config.yaml
head_dim: 128
norm: "rmsnorm"
norm_place: "peri"
rope_fraction: 1.0
qk_norm: false
bias: "none"
grad_clip: 0.5
dataset: "wikipedia_en"
MLP neurons of a small language model. Each row is named by its layer, matrix (gate and up: input weights) and neuron, and shows model dimensions 32-223. Each number is 500 + 50 x the weight over its row's rms, rounded and kept within 0 to 999. Numbers have three digits each. A neuron's up and down rows have the sign that makes its largest values positive.
After each neuron's rows, "fires after" lists the tokens most often just before its 100 highest values on Wikipedia text that the model never trained on. A number after a token or word is its count.

L5.gate387:449436470477526477521409507421517567497570446474498492553518547589510506555516548444532571426570582500542585443474517508511592539454490454492412523579555496520483440564600533533532554480519447447411493474554435494570455522514497528489496565533462441495515475462534467525573578563462519532498501447484570481446547467522510418421497523590480558469508519570448577532500594516523553438572527583401507502447613518580512542483477569550454530497506512518477489515490542399511528473490506484594478446468497460476454495395458549517517462479477536418482525444399505537443432548439513575
L5.up387:545386404458515523478552518471507534539515480542490490569518535489507451519484558525477577567567597428522507540489408524465474587481431470523496490520429509453464495505469552483501468507443515522410533388469418465514488517435562388493490450592519437516497455630474509505561587433509509533470459424519514520517555465462454503521413576401431466463619467440452597473495458422550484479514500517449462435533406476560434474512593466546570481502475572427501513491509424467532551421442573513387547512514457535417514402624531481377552418487511578501481522492559513457414524473547513475
fires after: "–" 37, "19" 21, " –" 8, "16" 4, "-" 4

L5.gate790:463579484393480481469503505573543503577506450445529477574523435487502481462518435465536442458539417552492524551510474429485511519463547569468530509510566464431474516495412527488455486471633480464522529475584386497452410461487485512519472519437500491476473482640488452460414465408597436484419564464499469528522528455630512636466488530491462510534514496524510467524515463472431466481472476535499446545479491530510526442520487555536501429589503474386513625514516511542493555573515530544593481416531529497507453546467422478507478513520509432566494511506579483646496408499438465475
L5.up790:508497508508490492502432471454514507504498452412446449446522487529550551584435489434481451463554587399505499555444576442497448476501467507437411490522547495511470438566525494460415442395415555504428537410576446526493532493491542540521491561482490448518477488432565529388463543502462572504486475544529489487447447537521594504550591401489580527519439495595529580469547490440509529459485569508478479422492594533556467427468450479453527543514445526428494463496418467536562453454512474606444444602504513367498531468491543473489482614508465469444426521472362498464507438411480597451
fires after: "." 85, ":" 4

L5.gate1143:485488520474569430512510528493419496539522454521481502547455486489546453549500457503481550532499529450475459576408532454524511486475569456536473455519561542565574519615478519469460467514488494461533575580525498612565438535518509518532554440570543602425425514434458584514529541411436534489441489459563459464496544482516438439502554551573526534472548542560515514529393445492595508390463435541544468459517562539561390509532499483530602568445419499552452509542609536519560508337529485501559453484540503434515597558503443388474492544592513533546559568541453462555534530511517450559
L5.up1143:529503546476554479520486536523420504523428453479460509451516509489562521493521507469488448515452398454491436563478476491428557570455498472549532493567548485516445546641452569568464448499462476522472575500440606477527441481470546446525531566585424559483355563564433555539434550482431506455412468434480503497479503536460481513501541464538570533522544571548551502566582491412516466586477483624484477580500500511566483468506484458471486502451489506480489533532493521515537606522592539592562481493500505491497464561472467581506554492449425525569550514431548484488509516483562468512
fires after: "," 61, " North" 4

L3.gate300:501519484492527475481521374476514510425389556456534555464579490430455598527401495472487483602473475500456446525425456561530476482547562525511459540471460453503551492446462487491520423471519471479486560504555493552420510486471582508499467486483402470545463512503475522371428492544535589480423472451510468489434488480486598451457525453511569486429482552593535540542493441585488455491467501484469444481479562481494540552495460529461482552548537558463434543505470524392541459493565495486507517414547406542539429437490529510481472523525506521508506490500559530515510567465514453500
L3.up300:457539513522570531480522485450565463528493532525541533370491514403525454440489615529446498536508559563473465484453543396450489556484567547656490508554558520494455531491492496477486424606495467443575442515544564549491535498458540495526437467438482441549493550544489517501487552622459485461428444505495485516544473570508428534471541498476489437477543463442514474541447532515419467486528405563427492493465485541438507501465551469469494500475448499467557575492543596419542543531578516469595475565451429466504508485416487458485521430523443354570455463618513515535496560451544414503
fires after: " 1" 33, " 2" 22, " 4" 13, " 3" 9, " 5" 8, "2" 5

L5.gate21:578463548544513553335590554540562551464532488583400546589609525453501472455483585512553439468435537471505490516475424521530431536574476542529559527454467487534489509507400484554538450599480547510541485428553491542495549407524513503559514484497512524578532560428485430448440499463511452500550513444509569333526488472500544555422435452457509476524477534576439496540546415464431521483434480428535507537482558408469507486422491438397492470454543484476540460600405513423472460438447439500502453416512538461490497529488587397463451519545402528468379570524513436430500457496511381428
L5.up21:510525514490559507466577503490444440457490423502504567545471530461489473494488434426525540495443423546535553525554484537536456560486538507493523557475527423501489549504508444493458545448410461507513488590363492455523566551498462551427424508486520435546474484526563551506601496595509509557530484484461538509509511500554526507513483493441482539468492495457524556520441546426537567558437466545601471631383495571525582526515594452571534511454538455546561428620462508622567485445480444433564490479534500433535509516481476580596524468471461524566469543484560414518458429643441438497
fires after: " |" 31, "W" 15, "E" 12, "|" 5, "%" 4, "″" 4

L5.gate1252:464416513552548482512496495558466538520498344500546527500576509598399499573538539626548516556487541484518494532445574472576554493493467552535502564498539503490537464489599405556538531528449509430444438527644466576486479505471502524525474626501450472469489594512597505483471569466590492472485449473508499410481523486481579543506585622446529507464530460560498493567434456512453631461462487438444596465350500598499513529475482533478516505474531516495448519533463455491490471529498500496484548499445572527602496441544450509462433545534605488470512505486536501578471508467470433483
L5.up1252:569539437514476518480622488512549465548474578432459521550527524615500475417513542585513501468542535473571598531548555433419402543489499511520578476534566479458538497467501459567529543450455514595428512474558512573408510377552524557481476503482526550447458386587494509546419463492433483496561478410547462498504502481476568551485475508634575513492542459558547549537500412477523487489436446606560436480520516484575527541558494466404492524449557512522441522548544603528499489513595565528488497493433496562456468510538468450475535480592423438576534493390441515463471513387505496471
fires after: "–" 28, "19" 23, " votes" 10, "2" 7, "18" 6, "1" 4

L3.gate61:434429521597405513442418560461512510510438551568429492492485565487390443490439513411500533531487517537492468565462523414483474433602453443489517493603478473461494521540468478587487462430521492461546511547453459503523521513597531464555451486431510561451548524545515539554489510518422485564537445493404462411519482488439483525487589492500492498446558457561528462512512485421442442438495441465450582512476479504478520498477471497567460491499457512470387565493489464502479455467486456543530529490424429494582494584462510517504458527605473579417565554491500518532517456587598533573
L3.up61:448459565525522483504516494528486483444533523523449436601540535389481483509561445543534536435424535438488480539577530502462449464412590604506578478398374521425548567539452520559503516518633504570512478462514505586579546486512510475502540497435485528429539497458445468551423492441567457508524561448477592568503525495546460478522496518497602474460478374561424564468511490568522567482558586606389505357426511555466475517433478473382477467442486483509392506518401481501453515588542539495486544455524518470555452494527514449502540474429531475481439429409529461527514584441523570482
fires after: " one" 33, "'" 18, " One" 5, "." 5, " is" 4

L3.gate642:456482427481546464596566555460501510465547593423542389534510527523493583446475513535544537559545517498510492555521562517523546528455551461428426534444406448502552486536528560493530446470469421489446603482489493529479510489586500459460473527597471450415553548512410547552444548380528474493478540538557446360588521552545530453527539545480603486494571412566474496532561466418457513515559516508390438434527421512538569531453497532526431452493479520456376497540460517489496477370552511417484490507553489441456512547522428475531547523553532594435516447490437463409385548462515503559
L3.up642:548590513459528484511478580457503452562528562405537479451522503510532390492538567586421571511514531536482590451469521480468557501435516507464466554510540458505553549446529517497521572448556519541475477549460467512516404510487480451415481505536517478431598455465510497573475394525405558559474467493544464506594496501543513470542474488436531592591428348509365508523469488499559525496480335500446461554468563585536527503575488446436499395397551470527476442484603515504545465484439512469565561500450518447481472458483458570553529543467518498564430541537482521513544466511442494463
fires after: "–" 75, "19" 17, "18" 4

L3.gate669:487523530520471479481473434466532543511486408457535451412583451561525485553469446540575432556425503391463600471568481559480463471560454519512510474495508509503597528510519463499574436545471540482505527505432489496545410594469530510461477415472558482491553447465437497511502509539457537612538466442537444493529453495506477533526513553559451512526445345504458495485483491500495559480425409444476492577457489550465439494513457529587463454461478427522488553438549510537399489441523531459486466482486472491504346462485438476458503464507517485584437538582448514519480543538590511628
L3.up669:498499562467506492532520509478501493499529581540529560498530579498548488501532536526542463441574435547493511550543495508438605582442499475546495454483536484512533490561449515555443455496563512615464516485499490414547487453515491478458521519560491488566546503520493547563438469496528469532438507557550482492554483464528521408391539544539532493571544474558540530513567374562508550563521487528563460558526448533507493471512495454338461441526412460495560508437498456542503531514508453420408513502562476477487525502556535434500455437431470554519505545475627562522525477451480495486
fires after: "|" 20, "," 16, " August" 12, " October" 8, " June" 8, " November" 7

L3.gate1251:449590587570542440544531517483466455563447657534443412501606537594476579411408539547450366573432575538492565569527446491550555440560476474433539459435473458426499510525531525535490482513486571546455482521485518484504496458518472557546499527504476427553529530496482557488539454453428595483482468460455480506528527515462485479449454427464490549432528425498451530576492476523535537512485439478555501527509397543467558521541467556475583522487477454459502494430455517461485458428553534494545548422427517505470522562527493521525469498504501485652469594430545555583473471369401422453
L3.up1251:487445552514470494544487452496417431474614489497525483545566497512416489610469566458479511463535520470500506525487561496543489485510581559511427506583482463510471593576526519494566499476488479479449494489500463554533505462486444440601508439527551468579472564396545468489459510484416487495573500558555482548465461513491495497546444521496561413494547486436430472580561499502454523511539567471462478420580509434411391492478535523422494616494492416487501512444575467460479494512468478514530534574456516519493445511518450484409556507540467554498585596506426517573523469519476487539
fires after: "." 57, " comp" 7

L3.gate1277:417614509479450504531572446604490503570464440318488461535491469470530471615486453430485538477491555440515497512480555469552537415467532518450485499474437465551614459544523440520461449520445457470560439622533384601512490495579552524535472507529361538451411540534489541519479507480532501498470506432580523547431610500505496539444534470637475546536521560526563548470425405482397463368497546574593441583516467461548535558605556462448574600522475521467576549612550450483450581558567493510545389540519521517444499450430529480536517576463461528516472502465464454584514449481581490443
L3.up1277:488519491515527508411473523543567517478500448483499452593502567495541575532541511453484459464477525490525500514464527463461469522478533593542586449540478533533500516480549523525532543428539383459585549449525465464494488472417514499549434519417502408540515542384551618521415481471504445523526520590522421409522438572389525585541482522461472411467409538515527423486502477551457537546513474469527487517429464435477541496459485468538486531497453565539537480509483525402540506625560543403521442517573437425558474516449513422448452492581439515456412545571603437505479473449520482513
fires after: "." 30, ")" 13, " a" 7, " an" 6, "3" 6

L5.gate863:554549544476523585492399442472479547446478605492494562412524493534509468397424411533536540450603467431516520564504526456512530464618516493506562525434479558429629464534540494547493563466519508535561532539408538523483453477492485456512447503599449559496459435514522501552453561512450530462513545539518499544486449425541428380503498527626489490545591565610480535644477501443548565433509418556496585563532525550500449467548484529470469528466510543465531424567551564476481540471496582458493527587496548518408567408527409490463515499478537513524440457433544467511510492464525506594
L5.up863:453506532577476541491581507517471538530489446528537548443397410536414539418462424529574448476441518525429591458465449540497515564516473513501554491433522494565448425468520499454492451532517480487528559426536545480539520441493516552536492482570589487566548462501402447502503506564336483505527448558556526582425484532575448443521499437485547529474432458461451569506513472497537544492464419482483582517466579477405436514449394396491515573459548519517413530460571569485464653467496509520436450443586539653486405489507502588512547577445479519533539453452469471529613570533528582588
fires after: "," 40, " April" 10, " February" 9, " January" 9, " March" 7, " May" 7

L5.gate1291:472540440469439459517481458482473574505527478534517568446569549508487475532554540545484485478480533533381617495511478426466403498478515474435567515450522458490536492493518508403527554520534529556427476510532520523467509504505530504436582536622517488495525462441462491479425571592374488525524488505509505539500484511500394567521488501507383543524530462612353405565538537464446513439437440469412461461486662580542499542485564481576486495506536425511495426494502549588554532499486536572617379550464532533585481547414525531519452506468428467496412518477463472526476574432523441495
L5.up1291:419535498443493532512468486492517510506521467509448479492448488575612455554397455493455525473552524519500587498487507514508440502481573514511499389465604568577470490497465503576510496525434443441627415517509506526437539584450496517546525463516600566471456498505425495502528481447511487492558414383481541407510580559419432592505591454492496447516528483616491590419488465404568429410449447524485480443361503566470560582500572554466448500457553449466464440592522568622565565545546405394577434414526446567533497564477482553545444546471513395464536491501452537544502451434572592622
fires after: " in" 19, "In" 18, " In" 5, ":" 5, " August" 5

L3.gate285:517514458447569480497401428543438545493518503455523492541559538496521512527484494477572414526513508463484416493519593544497494560468525473495539562480473576526482531551480420517489565496470517502507426610518505570557474552470476627461443450397481531473508511505610481389481514543529502562499504566543476461523485489536533555462492439416514510478514523551491527487493382450522579413516463555494481455487508537407455543600487531552548482489468492451516466476496535559515552525470558576505456574530461401546510489456446457500491544622532412497499516520462537479466500374600514426
L3.up285:487537450554437446491538488562528647468502551552459477434539514532558487470455609517556410586532575475474603550542562521511512389537481449475420442521527472468504504506523554477444483512574435554485619514552378503520504534524488470511499541472431429610480458561399512491599480484591667458530467522532516556478536484562448585480465521535502571462529492533497533512551452448450528542495386465554480549551494535441553438516495425502562475485496509509439416468473445470514405509507541464476395568485490489486507503436508540494518419545552526553393561571502550448576453553451513450
fires after: "." 81, "=" 6

L3.gate431:577504523560459506569430446474534637472480522391432482471496464478604541454437536510524495457562483428481486518477582513503485565481470459564476468586465572442563477517562448614494487478455511476531535453526502608487500514513501476472536479568458444431457545570506549471441441577472536547509518480576428484548574515482521418510445528526453547526436541506486418440518385433501492530448492512477410499519557564520568489565444474469454458579469436542426493483510571471593585474555536491500435592446481420573477513483507502550523479575523466536484556527562518524554536474508520538
L3.up431:551548484552554498496447533591552467485516534405506515492521516509516539520461578444456530525470381482519534507567505420497474515493588508496550550498511512460537468506511531505434582451469543459394483469432526463542585550502486485481510475474568429468478507621491523406475501489409401360492507526528476495532516518448478542401502479462466481495518556483523520475444463465572466501393548572514497492361508506523525461551329533567580400530469502516486491512504480504477490487454465567420468382469518516532482569506516593492517492597440451490644465499570520461427555505563460540
fires after: " and" 39, "," 19, " but" 9, " that" 5, "\n\n" 4

L5.gate766:455452483420458478472530539525455501570484433524476453510505523385471524513568528513471479546463416566591481494422601487440465519480499493437465451458544558571596520525519473482488467525468584514517610547488461530520445511523384510601406518518542384490460498474488533482490456522465502472492564450440385533501490539517451529574480488474532524406516526544497494443443410497477447535460576478504483559539487510520515432613516508433442508467393470539470552481501579560508595423424564496389509490507529350574590579503584513473458563537516544412512564497558509535580457506447452528
L5.up766:537508572559466460406456594482511558461550495523542397464547415429505506529489562418439466493490496458559538455529515481496500550579466438394513446528544515536506540547495566546550461478552532524398521488559522465604473482479522524467494445459485356539574511547503552494505499392396491491548498561530479461451454474463481475559390587471520478522554454631530610440483558435453419434459563525561508531514438512446503545479532451551521475539543512558593553471527532466462492480501581443439522492421519462574574555539540546457474579486480547580492542438629535532411518508488441479
fires after: "." 51, " Tun" 7

L5.gate1049:544561574462476524556506529453476511532476504489470552491472486497559542552484509474479550504591469517522530494405439581493414555557520504448457473503508426497506496530515468555481507537526498519483436460441419405499552472423502512499510502545518478403525507498560364479442486465539495540579517470638413432520575438474498415434579507462553489466496540510454551551505373505491466612510527457500491450545416556550604515482504601473524538511424539510531476477594414466478517432529511571463539556535368443540522465501489493519483558475525502486419529516486469417427469427455525575
L5.up1049:501550532554483494367515502517458507493431534449455449533504395493504445608514509509468508504380463483513503467554526458473469570501509421447590470548553456467548577495545481486538508514549533475478480569519560513530549503490422505505419573540464447495558530545547463542478491458451499461380599572520543538490554462454526543530516510565494532517524550548474502521514527539534505510566536546559514434537484461519453589494541619530595451636532581410455521530505521494528622442577503477487511518532405444499537518429477557432526576591559464436458382571497508499493427422464456510
fires after: " (" 40, "19" 13, "-" 10

L3.gate754:443481453566483464538497494526559530505511486367460409523533505467517492575400595454494529461557618397509522578479554452490626422494544497516558532519546546570559505592530493584474555448516523517567494606565500569445539542477492443511418591462504551466437536519460450613481462492415481400479558518538512499498487450514506488392500412538509577518551537509499490484535594551455467401544481526534474574608522513524585472545474492394574508574420428514459503472511513397448585476461457495567506520516525445574459479521544515481449496407489491577518538548547502431398431457564582572
L3.up754:569574538510538479522500373504491592414554503476504532475505413465490479504404437505503539591525513484489470545489582510433509529537508578515562468495471460425511508431500535477492550396531620518432538543430359475533535381525484331503531494548518525527458455492517486575470472504510507575464516609551497508513508500528523454420529494535410505502452534535433537546454480416475470435447538543531542448530447481449607564524470467541482449482568453511450654550510544491508587485506561442490570502546407507496490496422457618499483546545510518431471485529531504552490467424457466489
fires after: " |" 28, " (" 26, "." 10, ":" 10, "," 7, ";" 5